Weights of a small GPT-style language model, trained from scratch on English Wikipedia.
Size: 10 layers, width 192, 4 heads of 64, MLP 640 GELU, vocabulary 705, 4.74M parameters.
Architecture: LayerNorm before each block, biases, attention and MLP in parallel.
Training: a variant of Adam for these matrices, 3596 steps.
MLP neurons of a small language model. Each row is named by its layer, matrix (up: input weights) and neuron, and shows model dimensions 32-127. Each number is 128 + 32 x the weight over its row's rms, rounded and kept within 0 to 255. Numbers have three digits each.
After each neuron's rows, "fires on" lists the tokens most often at its 100 highest values on Wikipedia text that the model never trained on.

L4.up173:117141131092098130061102093117125152085174148103177141126173126151105095145089145200160099099131131123063152157130113171114127128121150116042099148132058164109140124114030068119097150189126194185129084161115148132125105140116127185066164117139104187130132142147148144098142163122166121141
fires on: " are", "te", "ine", "ang", " be", "e"

L2.up527:123123159112080135147135167109184137205098091189131143145154118138174139109113134122165132121112078108120173131141141085100111089101147205101105113138188174134121112118149146139107140153094143122117117126089168161086137190109171107128105115104155111099126106188122093188077158141114092068
fires on: "\n\n", "ie", " by", "ric", "ian", "ach"

L4.up438:174079088140160108120164122093171128099166158093135075165139109099156145103070087205159186086167131085122141142179165092108096111126168142062137120157047132125052117067109146152107110183165176113080182114105155187114133197107133173135081119163135157103091098147141158171180151152097151119
fires on: "D", "199", " Re", "R", "20"

L3.up476:098141078204168113163190168154151096152120108118144148169128101154164132129124136132120124157125148130132148085139135120128146092208130159106148106186061132138042111137141060119110159134129096143074119170131129167118140135118108059117146132172102120082146085108136119134134113115107153116
fires on: "ates", "ward", " pro"

L4.up414:112064158067126123156140109098125051128178143124116150139139196165098098105097113174102134136126164150123107110076130177140119125145186124163171152127150131115132048161117137080164128096148187068113125068199146143132106087135180210143125109157127124183144074151143130145026138147136114139
fires on: "ated", "hed", "ed", "e", "d", " de"

L4.up617:121128093053099148105130123137146119066130148122110131109079177073116155098135152071180138093155157072076124170127144115145137112104177084122189155159127103167095132166176133121109202191147143083078121101136155123145075144127106104083127127094131129099154101067223128126174142090078117105
fires on: "age", "one", " which", "ong"

L4.up505:157117119144131108066088142167174153099198123067181144097167130203143204128129116160153157087081134155110132066183109063129122141134144100070135144158075190162142148144089096108174120137096147102171129136071103136096192124145134097071134089111154141120194128166200158124142096135121118155
fires on: " L", ",", " R", " |\n", "ce", " M"

L4.up517:177124149111121144106070172210125138137123109064156110112136121106130155144078162106190121124120135116174123132079121145163113112164070123155182154119137140158144143224077191128166065130147132116120129172134113217119165113149117145152172129136110162117152126125120189116063152122122110138
fires on: "ing", " al", "0", " to", "25"

L4.up357:127148179144131115079095108164174146120106132139126119130097084113139121140146122085102130087157097105153159118089147121182088088124087174167110153122141107127131062173119164116135158118135132150157175133145034177160106161102133138122193148067087131104132148134094163178161105158189174123
fires on: "ph", ":", " w", "are", " sh", "j"

L2.up56:107114131126086150140160100061092146108183100191194105117115118169159094201130122094131121101150126172126062109148162119145130143196174089128150113121062115162108163141109130072149101115140115117138150131130122109122120135155108141118134127169128140137134134089113135116119140169137151096
fires on: "===", "==", "194", "\\", "-", "="

L4.up97:079149116097111076056143119161122149196121150168148110142208107165185106103162111102169101121099111117147123177129173171053136100108145141084187121145155145104088084120130127129145137103159082078091107115149082124170123118119103110099159182153087127131158112131146084121056153050132172103
fires on: ":", "ct", "um", "ect", "196", "ar"

L2.up167:137120136150138139104116132062137170144143147136186137108144096120153142104083145165085120153100163082124114138137150180045109112084114126092086075074126153094110127162107149145109139075079148084156140112103083105114186179160146229133154147161114121049146119099151124164081152178110154156
fires on: " also", "up", "|---", "|---|---"

L4.up233:083116136135140102109129174121142144139138188132124145161152130107137142117131118147123126107142186098127099180095144150104135117125131062117111097133115106102101154165105119177147151200133149077089130144112090094095106137177155140097123127132107074119163100191173144134088098098156146135
fires on: "ect", "own", "197", "iz", "1"

L4.up512:089134175078131062124141128118163071113127118153138131133170119117112124121084086026099154115140132170205135097130177136148123128114134101149170140079123159100141173172148135181143131098119152091101059124199153174134130063137104188123113160095135113164231125101175165134062161076124086096
fires on: "ing", "ep", "pp", "l", "o", "rit"

L4.up140:105084070199117185102164187146138161128181146123199128140126164173127179153078187133154144099107127111089107089122134051148118133179143121110137113143064130145171127129106044121129183131134141073068129153090091146111151118143153199124100127163147164143152065118179164135130114185185100159
fires on: " |\n", " —", "\n\n", " Un", "up", "ub"

L3.up561:110101131147128124162120075175152092139187185168144085075150152133110140102117118153181157135126193164099112135160093128171175154146074135115136184117146069178135107163114100119186128164108128147131068147130142120152177160140163143134115131131116184110192141088113080092078207126088142052
fires on: "oy", "%", "rom", "aw", "25"

L2.up417:158131106115112151192121146134166110106150132088137100106147105144110171055105155160081109108100113146132116159128169147116086076068078172088158136112132137108103116108127215138147157131155141110117094130138120168077159169073120142133164140107065150068104142154126120144104154090130168203
fires on: " had", " also", "|---"

L4.up50:158102067112143135132116157113187145124156121140186137092167127173089182117142151098123105124108117149158098143147124159135065139104124078213195093165145144128160123165079092108104160143113115042137107127112142163129110095132122143104109060129087091078111107149182163159112147159168108168
fires on: " his", "ational", " H", "ed", "1", " A"

L3.up516:075129095132131124157133109132180105101147137139115166126116141183097146132136103120113164098096110087188147144198165082126118091134127178180191138099157090144122145100173161144095139120176098102136151152105190154105125149126155145126161141135097138159162074164109068161187141105114085101
fires on: " |", " play", "ack", "|"

L2.up170:159116129101082159090137136198090182135123090067141116094154142110132124161090153144107109136088123111227126074072133187153044112119183081159117142133089183110128154193079193073129128122153163153145087118140098153157161096095066169136134047165090128138134151082164167114155150133158133136
fires on: " and", "]", " or"

L3.up554:150076085132133187140122110053130105102162123087167164173130150166099218090156140106146181119085151046095095202116170083138138139143109114144136120093127112132140116119048157133140172093129142150132165147103222127179214126121129125133068133142159108192081138177126128151117100157100137101
fires on: " com", "to", " ex", "18", "25"

L4.up488:100118168118128148128146127134120122148147132118155137119154155106124116118083082145082154119069140202148059111066158159178069126114191062145157138113088147117089173186098038200176140174077178105106137133139080086118138094152105099111070155104094099155072121167107178153085149144109098151
fires on: "ing", "1", "197", " b", " r", "ct"

L4.up76:071085123095149099133124140168122144127168142153131069129141089132119223157143110062124125093134150100137102128065181128090080092123145156205108104152158170118148120085085137118164131125125119128165100169088137170149116146130160132090106140107100129137178090121088138129130122115132124131
fires on: " first", "A", "ed", "ire", "ing", "ate"

L3.up132:149115154085105086162168158143138088167168108156106160102090149190152193171162132105160094112130178169094130124066157100171108135104096156155135188127138119064060121093119162070152165202120154142092145135081133137128091064113144089189093068127112128171151189089089115135167127182106149140
fires on: "ity", "ition", "ork", "hip"

L4.up407:097180158154123138086112087158142150155107134126127132130164162109095175157156139110149149132126127177126107162120136093150122092151146104088118077133050115114123148117053122055133164079097130108173095059077111103095108056131168136113147088137112139101106155124158217071133127100174130194
fires on: "\n\n", ",", "th", "a", " M"

L4.up82:108084111146145156114150171124105063097120102132148199145107086181149152138093112118086140148169115080121101102085143113117085115136146153094109145118138164154100105216096205164139148087111152073079138090120081218078170100149167140105107153147097159165190075170100088170055126139137144135
fires on: "d", " of", "4", "0", "5", " a"

L3.up396:129141125158125162093086150111159130094177137149202116094115143168085178122140190103134149086099157114159122113066120114147121085115147097173150160102099119194126124114053186099167129169133124136117110090143069128130061143137111128148085069148156135079133064075161115115127123143146115196
fires on: "ations", "ates", "ation", "ions", "ers"

L2.up414:153157129139122125120118204151113160172130124128148046143129115148113113086126103151091134116072142107167172081072158116144090083080141129142104135119107139091089114155138173122167112118136089094113114095222069142131120116129044125091107170113077164098111150165137159114106126108169207124
fires on: ":"

L3.up285:128131150186096140098095128116188138134163163085209084075172116120122127143143170100101167093122152099199120134108114131121134149131135123199133122097123133178141162150124191111117096169123161140114119152143109160128087092132093135116120051116102160099133085024162132109097135111210099127
fires on: " and", ";", "),"

L2.up490:125108116215128116117161097139145118174157125108126103169121141154156137126151187104155076147115098074103132180054118071150113152125170122130154105191068165123123115134102138165108108139131134150124150141087123170177144159205101105134143099131117158149124125148125169138073101117135155082
fires on: " com", " —", " ad"

L2.up305:083113121040150063117132166158116068132142142168120119114120085087143151177159110184147133118111124104124115124132171115092086125146190158076098114177083153103120155116136114134161154132140131063138082165098124179130078138150112146094131119104093098133131157099142071168141161106146101117
fires on: " pro", "wn", " New", "ian"

L4.up543:137085150137118147101145140137154145163198116140171112066170132136141180167082145100099126095115131145138100067116124144217069114159162141069112136117089130142142141169119093094185126137116144115124086132068116161144113125175120158068163055175134099141162126135164154151122149154123097116
fires on: "-", "–"

L4.up105:036110177140173166099115090092134111091160147115121201142123140144097143082075170145139118130152102055121124134125125129122120128140115164054108126051148131099162076137160119130141135155085163100076106095157165205145095115095150172113158106134116191119144091094215119129097126158132070193
fires on: "n", "5"

L4.up8:142127127094145113149093132141148133095191117187167120138163132077113157118088148057190129130140173131117139106109148065139127107092148112073151131169153169150144166158145153164131156122099105145080136102125114197090158101123088091131168146102114140143195138108206156141080120113106092182
fires on: "ing", " which", "el"

L4.up129:108117181103116117121122151169141136087129133114149170125120124109084142056090132037065112105081131085132131125093169130165088107116120123218134151087124147162141102191122192136179132125118210077102095098154145199137149064128152146111145069118094113098147103094117145103124181158112097164
fires on: "n", " n", "N", "4", " N", "5"

L4.up380:180131134051100134131107163129142148088144091104133152073117101129099130099103153117180123110070151144127065084035151094208109105137148115124102157156125165115082131158079162100132136077166191148187139060103090160134144068161156141126116107148124133112153113128140172140139116104111111157
fires on: " of", "2", " b", "5", "4", "0"

L3.up135:107127080149132123101189138100125087127170127138105110133138104241152149127146167145055159132129122119150144103187137075166071106178156164103188118129124143178117102117145118121131157103146139055108078150106175216075141066121129134119127161119058140127154098097088118119156135144138140064
fires on: " |\n\n", "\n", " A", " New", " re"

L3.up412:141095127146096142076107179082121142091158105093139127093185147103146156112098171160141177108107142102130076093069163122172100108141117091231180112066073165162141154182123168070145137156122177143121081139119076172162134075116110146157126120196144122147148109095145139088123120152127115156
fires on: " and", " had", "15", "18", "16", "17"

L4.up282:165136129132127118119120148098145062160139127114156080168097139104155109122122150069062081130121131121133125130062159137214120151110155162088156173087151136143168149147185126189126113172119131105128128130074045113112181186215101136085145113129105140137129073079116080137100128186108100119
fires on: "ver", " com", "rom", "eam"

L4.up524:127108075111140128150094128127120192076172140141217125122119084127077169170136135119160150110092095212135107122130153159117060116175168132160128140153111187157071128119055096041162125135148149121180118126141139156153100106141137157061087134143082133137166102082120141155105178112110104064
fires on: "ed"

L4.up250:095089143110133114099124222071182149153143109151144118062149137144159139176135187124096179084095170150063093113133127086197137110179143130145149123112055124160174166147099148084116107156158200132191151131129089140091120129159145127133149054200138150125162129086141101114093108114146117122
fires on: " (", ":", "-", "===", "\n\n", "–"

L2.up43:130125105174151118141116137105101098139151165122126117128120102201081194183177144176015177138071129129165097142109135146155170138087110154177161148125050216114077128110130075152134165133138127165111081184135096171111110108141165153036156137104060162087177168120111130127159123150147159151
fires on: "ie", "ober", " pro"

L3.up458:120182171117132118187066155169134169149125106150145187139114146123087124113181135170049131089133151120181139134100133115123102085139099142102164176114154118158072134136112150109166142133155138123156142126115045184152114083158173192076090170100099182082110132092098148085102147133152136170
fires on: " |", "|---|---", "\n\n", ".", ":", "ial"

L3.up152:145091056121151112127140134129136122059206121125166162058128111110097159092113192121139156101117076083144115084146066160129066145106101149130176168092117092181171089142155104117136133093099148116107072133183162172131109091141151181099182171100166153145213140119128115112144125145082094109
fires on: "-", "ond", " first", "land", " Jo"

L3.up339:106119121088133086137195121112148088158159126118093139091120117172155164140134164119029129123129109096124134118214150073158112110138157204150189143074132132152145128119139127112123155138157131106087147167140190177028136102097162165112116149101071115137142113092097140161182137125131076078
fires on: " |\n\n", " New", "|", " for", " |"

L4.up526:175152109130099134103114131124147173149160161121176118098205117150147194177102114209165142105085170159143174145151137080108128150125158080112162143123070182148109171126046111077103126172122141097108136124075076119143148199161100135077076045170145172129103114102127145104114136098162120156
fires on: "e", " are", "ates", "ies"